Part of a small language model's weights: vocabulary 12477.
MLP neurons of a small language model. Each row is named by its layer, matrix (gate and up: input weights) and neuron, and shows model dimensions 384-479. Each number is 200 + 20 x the weight over its row's rms, rounded and kept within 0 to 999. A neuron's up and down rows have the sign that makes its largest values positive.
A block is one neuron, or neurons of one layer that tend to fire together. After each block is what it responds to, as a language model described it from the Wikipedia text at the highest values.

L7.gate178,183,181,193,198,183,188,213,174,197,249,205,188,173,241,205,224,183,193,237,215,179,196,211,219,218,197,189,209,229,188,196,217,186,209,221,213,215,214,164,181,225,204,205,162,189,168,194,200,204,194,219,191,246,194,218,211,207,237,212,228,185,208,199,161,134,185,195,224,239,205,203,176,225,186,228,216,195,206,200,195,189,165,197,167,189,199,202,196,189,206,212,172,232,202,211,217
L7.up178,225,192,202,214,173,207,197,188,206,202,225,176,174,212,166,190,195,215,155,196,213,223,207,193,216,206,172,218,190,212,215,172,230,205,232,221,184,168,162,190,216,169,218,168,176,214,200,207,208,195,214,168,209,178,216,199,212,205,219,225,188,208,236,200,206,192,202,187,200,186,199,216,202,197,213,192,235,207,212,209,176,199,198,235,201,219,197,196,177,218,202,176,218,244,215,203
L7.gate976,205,169,209,227,200,227,173,205,215,208,191,196,185,204,225,176,219,206,238,199,204,171,217,172,201,161,197,203,211,206,201,181,163,197,228,244,194,194,221,234,234,201,243,221,198,182,224,229,199,177,187,210,198,199,204,198,170,229,200,210,215,191,173,248,186,188,194,203,223,197,231,204,183,225,206,214,184,182,218,208,204,237,209,215,217,189,194,206,231,206,202,204,194,199,196,208
L7.up976,204,204,211,196,191,206,208,198,154,200,183,224,171,235,229,209,186,193,186,192,190,218,218,257,247,208,177,161,213,202,198,206,151,227,184,194,209,226,226,233,191,188,196,208,223,200,178,194,206,197,231,233,222,209,179,235,215,218,212,212,211,179,215,189,254,201,185,218,194,197,208,189,202,167,243,204,233,206,186,186,237,171,200,199,199,194,213,192,211,224,200,157,190,230,221,234
L7.gate1327,192,174,225,205,205,212,205,189,194,179,208,194,175,171,187,167,238,218,191,188,202,197,221,179,238,183,205,232,200,219,183,170,157,188,195,195,185,197,195,200,204,204,182,226,160,220,166,205,225,194,230,223,195,206,198,221,200,196,171,186,212,142,170,175,180,224,185,209,192,168,190,164,190,196,195,188,190,186,193,202,153,214,189,209,188,205,180,237,194,200,249,201,220,218,228,199
L7.up1327,204,174,170,196,243,184,206,211,180,185,175,184,226,182,212,203,202,187,197,196,203,198,183,230,194,215,206,214,212,204,197,170,212,215,212,198,208,196,209,217,198,196,179,199,204,216,198,192,227,228,200,182,196,194,185,191,155,212,234,197,213,146,207,190,202,215,174,226,191,193,197,194,229,186,223,222,187,168,212,212,178,207,201,222,207,221,226,219,220,184,211,181,203,194,205,212
L7.gate1506,200,182,199,205,210,217,227,188,236,200,209,207,203,224,185,217,239,257,196,201,210,175,220,226,198,185,177,198,219,187,215,170,190,196,234,194,227,191,202,201,172,186,201,189,190,231,218,204,189,178,171,219,240,213,214,197,204,217,211,222,203,178,205,181,229,236,198,209,164,213,180,232,181,175,208,205,185,200,176,240,188,194,193,205,208,197,197,189,223,192,233,221,235,178,176,204
L7.up1506,192,196,207,198,245,205,212,212,185,207,175,220,186,213,234,225,196,203,181,224,181,234,228,235,157,215,227,206,183,196,240,239,191,220,189,168,186,196,230,208,208,236,205,185,170,218,206,230,173,223,240,213,211,159,177,215,142,230,228,187,209,192,205,195,217,226,207,208,200,201,203,187,243,197,160,222,194,181,246,190,160,175,190,214,215,158,214,189,202,220,194,208,165,198,201,179
Description: Mid-title song words. Word pieces inside quoted song or album titles in tracklists, mostly before more title words: Goin' (On), G-ot (to Do), Be-en (Moved).

L5.gate234,184,216,193,189,189,194,205,153,225,223,217,239,195,186,185,196,194,243,219,168,195,191,231,185,188,218,182,181,203,227,259,189,188,226,206,190,208,219,195,211,195,193,169,179,212,206,199,214,213,184,208,188,196,188,160,184,167,227,198,197,233,211,222,197,205,186,222,184,170,185,188,190,208,182,204,172,224,221,192,209,192,158,215,212,188,193,165,209,192,200,194,164,200,188,208,207
L5.up234,248,184,192,174,195,188,210,186,226,203,227,207,167,185,223,202,208,219,209,191,204,173,185,224,189,181,221,177,225,222,207,194,186,186,186,187,208,198,211,208,200,192,220,213,233,211,215,217,196,200,224,178,212,176,173,171,189,254,182,220,158,223,203,192,198,196,188,170,209,190,217,156,196,189,176,223,169,186,193,215,176,217,179,222,203,200,193,201,190,193,167,179,180,200,204,195
L5.gate674,173,170,228,145,173,191,167,186,217,224,173,206,197,213,219,206,226,185,181,182,212,207,186,184,214,249,213,204,199,163,231,186,215,202,198,221,230,212,169,212,208,180,188,225,224,202,198,200,230,190,214,179,196,202,189,210,201,205,226,221,234,190,190,207,173,199,205,214,210,217,184,184,211,182,182,187,200,177,189,219,198,209,220,197,206,232,195,201,206,190,233,194,187,232,201,183
L5.up674,196,186,194,166,192,199,179,177,222,205,219,182,185,220,188,226,207,232,187,187,220,158,203,196,213,235,220,172,194,214,193,196,189,195,195,198,187,204,191,208,215,186,207,263,231,201,208,190,177,184,192,195,195,209,188,233,158,202,222,184,187,220,212,225,190,181,209,182,221,201,194,197,192,233,151,234,194,214,193,195,182,215,210,206,176,215,187,187,169,209,215,235,177,211,188,207
L5.gate787,175,192,235,226,203,224,204,217,234,226,188,207,209,183,220,167,221,226,165,194,177,188,198,207,223,199,241,207,199,179,185,196,215,181,182,188,183,203,177,212,201,184,184,198,209,189,192,182,204,213,175,188,210,169,183,197,189,195,200,167,214,198,199,241,220,177,208,187,183,208,205,225,187,223,163,218,214,211,199,202,185,194,201,203,219,174,201,187,163,230,198,217,194,177,207,224
L5.up787,190,184,181,194,217,208,188,201,213,224,155,209,199,161,233,193,233,212,185,186,191,157,208,230,182,204,171,173,193,179,217,194,179,212,195,223,195,215,202,178,214,203,187,211,197,174,192,184,200,203,183,221,232,160,217,184,208,167,206,212,213,179,204,199,222,177,172,194,187,172,214,193,230,254,167,179,209,196,212,210,199,195,242,186,208,178,193,196,187,183,205,168,212,220,214,183
L5.gate1007,192,232,195,184,181,214,233,178,169,223,183,198,212,192,207,161,185,236,238,207,204,208,227,202,234,257,234,208,231,233,263,175,226,209,218,193,211,192,195,202,228,208,200,203,223,193,169,188,180,174,195,173,217,188,204,206,210,239,168,227,211,188,221,183,203,193,190,208,172,212,211,195,194,193,215,196,202,172,190,186,201,221,182,194,191,215,206,201,169,157,188,214,195,208,221,184
L5.up1007,208,182,194,175,166,207,192,229,204,186,259,195,177,193,212,220,156,185,220,197,195,171,192,162,194,221,186,195,223,188,178,184,209,167,216,197,181,158,207,199,171,240,207,195,174,197,178,191,182,201,220,201,169,211,212,183,176,211,225,220,172,223,242,193,178,217,198,190,221,191,210,204,166,181,211,183,218,194,181,206,177,172,191,201,190,187,216,194,222,242,207,201,188,157,200,199
L5.gate1170,199,169,197,187,193,225,207,179,212,191,200,220,204,209,238,228,179,257,209,190,221,190,194,172,185,218,235,156,169,203,266,204,204,198,203,204,218,215,226,188,204,176,173,208,183,217,200,203,222,180,189,182,193,197,208,201,159,178,180,210,190,191,208,182,180,177,191,205,202,199,177,202,206,182,214,217,214,181,219,211,236,229,184,176,201,203,216,190,196,197,194,197,242,198,165,192
L5.up1170,213,173,212,173,198,165,206,192,226,197,191,197,193,194,186,218,226,202,212,215,196,198,201,195,225,176,204,190,222,210,177,188,206,147,165,214,205,171,164,196,209,194,215,188,228,202,210,190,216,208,166,206,168,176,219,204,222,211,185,213,226,190,178,185,189,184,176,208,198,213,179,211,192,199,145,211,153,170,179,214,182,193,207,198,211,182,186,185,191,158,205,194,207,221,203,210
L5.gate1219,189,212,202,210,184,207,204,203,189,197,146,209,209,213,210,173,202,234,228,217,201,186,197,214,220,196,170,220,183,190,223,212,195,216,238,210,204,203,211,239,221,192,184,192,185,214,223,209,220,237,176,176,243,202,209,197,221,208,228,242,208,175,241,218,215,225,161,186,228,217,199,190,232,193,193,182,153,147,168,200,198,202,187,213,207,242,200,186,171,178,226,184,228,197,215,229
L5.up1219,218,201,195,206,196,227,192,181,204,196,200,191,220,198,184,166,216,239,195,226,191,193,211,217,214,183,208,193,182,179,232,258,207,218,231,212,185,203,201,188,203,197,183,193,206,202,189,220,214,217,198,172,222,206,224,207,209,162,193,196,177,205,205,184,199,174,203,185,218,218,180,202,193,237,260,165,191,180,191,185,185,230,207,184,194,197,196,204,179,180,245,196,204,194,193,214
L5.gate1223,206,197,215,177,229,179,231,184,142,183,173,212,178,182,227,179,201,231,206,224,173,183,203,205,244,182,185,182,209,209,259,176,206,201,209,223,193,201,214,204,221,205,200,203,183,187,217,234,182,164,206,202,194,179,209,219,189,193,203,188,188,194,196,173,203,199,167,218,218,223,158,187,173,244,218,197,192,222,213,194,197,207,179,207,197,225,183,214,222,215,193,202,222,206,186,211
L5.up1223,200,209,212,196,175,170,208,166,195,227,205,181,226,214,203,188,151,247,189,189,176,201,183,198,187,199,222,171,187,190,206,217,198,204,185,215,155,221,233,177,169,199,225,199,225,223,186,183,218,177,181,190,203,159,159,166,202,232,198,226,189,181,237,172,184,209,206,223,226,187,183,228,212,172,217,203,235,176,208,191,243,213,206,210,192,231,192,222,185,191,166,209,207,202,186,198
L5.gate1515,205,191,210,221,190,198,226,171,209,202,210,206,216,174,216,215,222,253,205,185,194,193,215,218,223,203,181,222,224,208,227,204,179,188,202,200,174,190,194,191,184,208,235,188,212,228,195,196,220,188,255,173,215,225,165,162,187,225,189,196,188,220,203,217,202,198,198,192,195,200,191,248,168,216,184,195,186,197,168,174,191,215,214,190,198,173,216,212,190,191,194,197,202,170,190,153
L5.up1515,221,212,164,167,244,207,212,194,205,224,195,200,186,164,172,211,209,224,203,193,216,170,172,187,234,167,212,221,192,210,179,205,235,195,204,204,175,197,171,177,170,213,202,186,206,190,227,186,216,208,181,185,188,193,214,247,193,233,219,229,190,201,174,230,188,204,196,214,191,210,184,233,215,196,188,190,174,215,206,176,181,210,197,218,189,206,197,204,222,189,238,225,215,227,183,193
Description: Collective group nouns. Nouns or word-final pieces naming a group or class of people, often before of/in/from, such as Group, team, players, festivalgoers, graduates.

L7.gate68,192,192,224,208,169,199,192,216,165,208,188,156,184,186,216,190,199,196,205,208,195,183,155,187,211,172,205,186,181,214,219,234,180,202,175,225,191,176,191,176,218,201,202,203,206,202,169,179,227,174,201,162,191,181,181,193,180,174,206,250,205,199,199,219,169,194,198,161,207,182,199,200,210,183,196,169,193,202,219,224,226,236,201,187,149,188,192,222,216,195,235,198,193,181,209,214
L7.up68,207,212,209,194,171,197,211,226,232,221,193,216,192,215,228,219,194,179,182,168,180,184,192,145,188,167,249,182,215,183,245,200,172,221,233,196,234,205,210,209,202,200,222,188,181,212,206,195,220,173,192,194,185,200,195,200,192,190,198,218,224,200,194,187,197,205,186,199,185,201,190,223,236,187,198,201,178,216,228,181,210,214,150,190,221,171,195,216,223,218,220,187,206,175,205,168
L7.gate852,196,192,192,186,202,230,203,149,192,185,182,184,139,200,232,199,159,211,206,183,203,151,188,188,209,192,210,206,205,187,225,190,187,194,231,184,202,205,197,199,166,173,196,196,205,185,214,174,249,197,196,163,194,188,221,207,184,175,190,200,204,160,222,204,170,200,208,214,217,158,181,189,201,210,173,227,221,206,183,202,207,232,200,171,189,218,210,184,197,209,217,173,215,210,233,202
L7.up852,192,166,200,199,221,232,209,210,206,177,188,193,166,220,213,209,206,175,259,207,165,196,169,168,226,203,247,193,199,214,214,237,233,250,207,206,179,203,226,182,203,191,190,186,253,219,202,191,225,196,202,193,183,188,203,199,186,203,192,221,226,186,172,204,174,149,201,246,224,180,186,180,209,192,213,212,202,223,208,200,208,190,199,208,189,197,190,209,207,190,195,185,190,203,208,210
L7.gate903,201,189,155,200,215,229,209,211,200,184,167,188,202,190,223,209,180,172,215,174,192,166,169,159,192,188,223,188,206,202,200,225,231,209,218,223,209,195,213,168,202,208,150,194,193,220,214,168,204,171,154,214,194,188,189,218,197,202,221,201,180,192,209,161,182,154,242,199,179,159,156,185,193,211,168,202,182,186,228,171,223,212,187,185,180,186,187,181,191,196,211,206,167,182,225,205
L7.up903,193,204,200,205,168,256,205,206,228,180,206,192,213,190,218,227,178,199,198,211,185,187,178,163,233,181,199,195,180,177,193,186,215,217,203,206,204,228,175,185,216,212,214,216,196,205,194,207,192,202,153,207,187,182,183,225,174,147,146,190,186,216,197,189,189,155,192,202,196,181,180,179,187,238,185,216,195,208,221,175,206,214,186,207,196,202,172,175,231,202,220,189,241,231,193,213
L7.gate1340,175,191,200,215,151,237,180,182,189,187,170,217,226,194,237,235,171,214,165,218,173,214,183,150,160,165,217,213,234,203,206,185,187,199,199,212,258,214,174,213,235,168,193,203,238,220,226,192,214,202,198,211,193,204,205,219,212,218,189,201,218,190,210,193,197,180,198,240,203,160,193,219,206,177,185,204,179,215,213,205,214,216,168,207,183,216,184,202,224,204,220,166,237,209,211,181
L7.up1340,193,200,194,212,188,160,213,165,187,190,179,220,199,207,198,190,199,208,210,182,175,204,217,194,170,179,200,202,179,201,202,206,220,183,173,200,189,194,156,191,216,202,177,218,200,230,208,168,232,174,162,226,239,188,197,239,190,199,155,233,192,223,229,207,197,187,203,201,184,153,195,205,213,199,188,237,192,186,193,184,193,220,201,224,187,223,206,201,233,200,198,167,200,193,174,197
Description: Person-noun endings. Final word pieces that complete nouns for people or groups, often plural agent suffixes: view-ers, profession-als, every-one, bandm-ates, pain-ters.

L5.gate284,154,182,202,221,210,236,188,188,166,214,195,198,183,190,198,184,223,211,213,188,199,241,200,226,174,185,166,205,216,191,197,207,184,217,209,213,206,187,202,187,219,186,159,220,176,220,218,212,185,206,192,201,234,181,208,195,255,237,207,173,222,216,197,194,207,205,226,209,176,175,218,210,220,182,209,220,204,184,216,185,186,208,222,178,212,232,172,188,186,206,186,202,221,229,211,198
L5.up284,184,212,198,201,191,237,210,210,227,233,185,186,208,165,248,206,213,203,204,187,181,205,184,194,205,200,174,200,223,211,242,165,138,199,236,175,196,183,185,163,227,201,188,199,187,219,180,210,200,210,217,238,204,175,202,203,229,195,218,166,227,185,244,187,201,169,198,196,207,186,203,219,229,226,200,167,196,172,196,226,205,196,219,198,216,206,231,209,172,208,205,177,183,190,206,179
L5.gate294,189,180,204,228,176,202,198,181,170,200,184,180,199,183,207,203,220,245,231,203,168,204,199,197,194,188,189,197,189,187,240,179,160,188,178,202,185,204,189,177,213,182,179,218,181,202,199,221,228,211,205,176,242,206,193,177,190,188,174,238,218,179,193,191,200,198,189,215,216,212,206,229,170,171,234,210,210,208,169,167,198,195,205,201,214,201,215,209,202,192,211,235,222,265,209,169
L5.up294,206,201,225,146,197,190,229,188,182,170,205,181,217,181,175,193,182,192,207,212,189,185,205,232,206,200,187,179,203,213,212,222,188,221,191,180,205,203,239,187,179,226,202,211,233,245,205,208,212,158,194,247,221,184,176,193,228,242,211,218,207,188,235,221,208,188,191,195,194,193,195,194,236,187,178,142,216,177,216,220,193,197,204,191,183,194,227,198,241,214,205,224,215,193,197,255
L5.gate352,167,213,201,203,236,187,172,216,176,197,202,214,225,237,186,226,217,190,194,207,185,178,154,199,216,184,188,202,206,183,211,191,214,167,173,182,232,208,212,179,190,184,228,214,183,197,220,216,211,184,206,205,200,217,186,225,205,194,190,212,202,161,185,173,193,185,224,242,202,182,204,214,194,223,210,214,215,219,174,195,206,198,188,192,213,166,213,215,203,228,162,198,211,184,160,201
L5.up352,213,228,178,192,186,204,210,193,159,194,222,170,224,208,209,230,209,180,213,167,201,176,175,185,222,218,208,212,217,163,194,185,180,200,177,197,203,182,233,208,189,192,150,199,211,219,218,228,179,158,195,207,211,208,212,212,193,206,192,186,234,187,145,199,205,222,167,182,210,174,191,205,193,166,220,222,165,197,202,218,202,198,207,215,187,254,188,196,227,219,223,212,203,199,229,199
L5.gate384,219,219,246,196,223,234,210,187,241,255,193,195,206,214,189,176,241,211,204,206,211,216,182,210,198,207,230,163,171,194,186,199,193,221,241,220,227,187,225,197,228,242,189,227,193,220,263,173,211,172,213,172,191,210,199,225,177,211,176,233,199,189,195,179,206,189,153,187,196,227,205,209,169,236,145,214,221,225,210,217,196,218,194,198,213,199,212,196,221,188,207,218,197,179,179,205
L5.up384,226,220,200,225,191,219,218,200,183,199,218,141,187,193,217,200,196,249,220,205,240,240,200,204,211,166,182,230,184,190,219,191,160,220,180,180,191,198,192,208,246,194,196,224,209,177,203,148,188,247,198,232,237,207,145,200,236,248,198,207,205,194,188,160,213,187,212,213,188,209,209,165,177,182,222,169,229,191,191,219,179,174,199,192,193,214,209,196,220,189,206,208,196,202,215,184
L5.gate945,200,206,208,203,169,186,193,204,165,229,172,173,202,204,198,218,212,240,197,233,154,192,217,176,219,165,177,198,202,189,228,190,205,181,190,180,194,177,203,193,166,235,164,199,207,165,192,197,239,218,193,219,198,176,174,216,220,209,185,188,220,207,226,183,225,204,195,202,197,187,201,210,206,206,215,218,196,178,179,225,157,210,225,218,177,193,204,259,221,211,171,235,198,198,202,212
L5.up945,187,173,217,170,199,206,186,196,178,205,198,201,169,213,214,212,207,186,170,175,169,217,215,207,172,174,181,198,200,161,199,176,207,165,203,200,204,189,201,208,231,155,207,213,227,239,179,228,206,180,216,224,190,191,215,214,207,217,188,224,208,194,189,194,193,195,179,200,182,200,205,174,226,211,221,203,225,190,165,174,176,193,208,197,196,181,206,227,204,204,197,189,194,220,234,172
L5.gate1337,205,236,195,201,214,232,213,174,190,221,204,179,220,184,189,190,211,183,218,169,193,200,176,209,218,182,203,172,223,189,220,214,202,194,237,188,206,185,143,200,182,191,206,206,181,206,141,211,222,184,209,180,194,151,177,189,195,144,218,211,179,209,196,191,171,188,180,183,222,200,186,257,187,200,217,171,209,171,156,215,197,223,195,174,210,167,195,218,216,233,213,216,205,175,181,173
L5.up1337,176,193,165,188,170,188,222,185,199,186,200,215,215,206,193,200,234,221,208,205,197,164,198,180,189,200,161,190,212,226,232,219,206,189,204,240,183,197,193,208,200,226,202,228,183,186,185,192,204,204,188,195,219,196,204,220,206,216,217,182,217,182,186,193,228,199,215,211,216,202,193,197,209,213,194,228,239,175,178,202,190,199,170,198,156,196,211,219,184,209,199,204,193,210,204,217
L5.gate1514,199,221,187,206,201,193,204,209,209,187,198,220,186,178,213,217,198,224,182,218,176,193,213,173,161,199,222,184,148,182,238,232,216,215,176,211,185,192,198,165,211,199,176,218,224,234,212,186,185,191,211,195,185,186,208,197,169,180,206,218,216,222,215,200,213,191,194,210,202,205,168,191,204,180,202,199,235,188,208,173,172,201,180,196,221,199,190,215,187,182,196,226,215,193,219,208
L5.up1514,238,206,217,232,217,213,214,194,173,205,207,185,198,232,206,209,193,237,212,220,168,199,191,206,219,215,184,188,199,197,218,243,200,152,195,202,217,221,214,195,194,181,177,199,191,193,221,192,206,214,211,188,196,188,148,230,190,190,210,248,211,200,190,217,214,190,208,202,215,205,184,231,224,189,204,224,223,220,223,199,166,209,186,184,196,219,175,231,185,193,187,201,204,206,224,226
L5.gate1522,203,213,212,180,224,233,189,185,202,175,193,211,206,191,191,204,210,201,207,220,182,171,209,174,192,215,202,198,204,171,240,174,188,244,184,187,175,210,203,201,184,209,216,211,178,206,198,189,159,173,222,203,233,190,223,196,169,207,202,189,251,180,178,171,210,197,215,216,208,187,171,172,209,188,224,245,225,199,197,209,196,226,215,149,202,164,201,188,228,170,171,212,209,193,223,189
L5.up1522,190,187,239,152,218,227,196,193,198,174,212,226,188,177,187,188,177,213,219,192,203,205,232,180,191,209,188,202,208,182,217,167,160,216,210,192,162,220,215,216,202,188,191,218,189,173,186,190,181,163,197,221,189,167,180,221,204,196,208,239,167,197,203,162,201,201,198,224,205,204,223,174,198,213,246,205,217,213,196,173,230,211,213,169,178,205,205,181,186,191,176,237,208,212,231,228
Description: Multi-word proper name parts. Tokens inside multi-word names of events, titles and organizations, especially competitions, such as World Championship, Summer Olympics, National Commission.

L6.gate182,208,226,216,197,183,208,212,169,187,208,178,213,205,234,223,170,160,207,241,211,193,146,207,188,215,195,205,187,195,195,226,204,191,196,189,219,214,183,242,235,209,135,191,210,178,189,212,208,168,196,202,204,235,180,172,233,189,193,221,206,228,182,207,187,195,195,198,220,180,179,205,200,218,159,206,195,181,186,219,191,213,213,204,193,182,194,206,164,198,214,199,186,191,203,210,231
L6.up182,205,228,221,211,172,209,206,183,195,236,186,212,211,202,240,206,170,174,184,184,185,200,193,236,245,200,191,162,171,226,212,182,203,204,209,184,207,203,194,209,186,184,192,203,185,196,217,221,197,193,197,202,218,195,190,186,220,244,205,205,203,187,218,205,182,217,200,196,208,189,240,184,223,216,221,229,205,218,197,187,225,241,236,205,214,187,190,182,166,194,222,170,191,233,198,202
L6.gate474,230,190,219,214,198,203,187,192,176,248,182,205,176,170,215,190,179,179,183,185,207,168,211,193,227,196,210,169,191,204,212,170,215,202,243,205,229,204,203,197,231,182,220,217,185,212,180,198,221,184,232,213,232,201,173,167,209,243,194,202,235,168,196,226,193,197,204,193,198,196,225,208,214,192,215,187,219,191,181,157,210,219,179,180,212,217,185,221,221,201,199,158,241,218,170,197
L6.up474,200,210,233,195,206,225,194,207,219,206,200,198,207,204,186,188,205,202,182,189,171,164,196,198,217,160,188,212,169,203,209,183,179,205,189,198,216,241,179,191,211,165,228,230,192,188,221,213,175,158,208,209,207,204,185,209,218,221,189,204,199,183,200,200,189,186,207,180,176,166,235,154,196,131,229,189,238,206,218,213,226,203,200,183,225,225,201,206,181,168,194,202,219,240,180,200
Description: Inside creative work titles. Word pieces partway through the title of a song, film, album or book, often from track lists, e.g. "Women Beh-ind the Camera", "This Is the Story", "Way of the".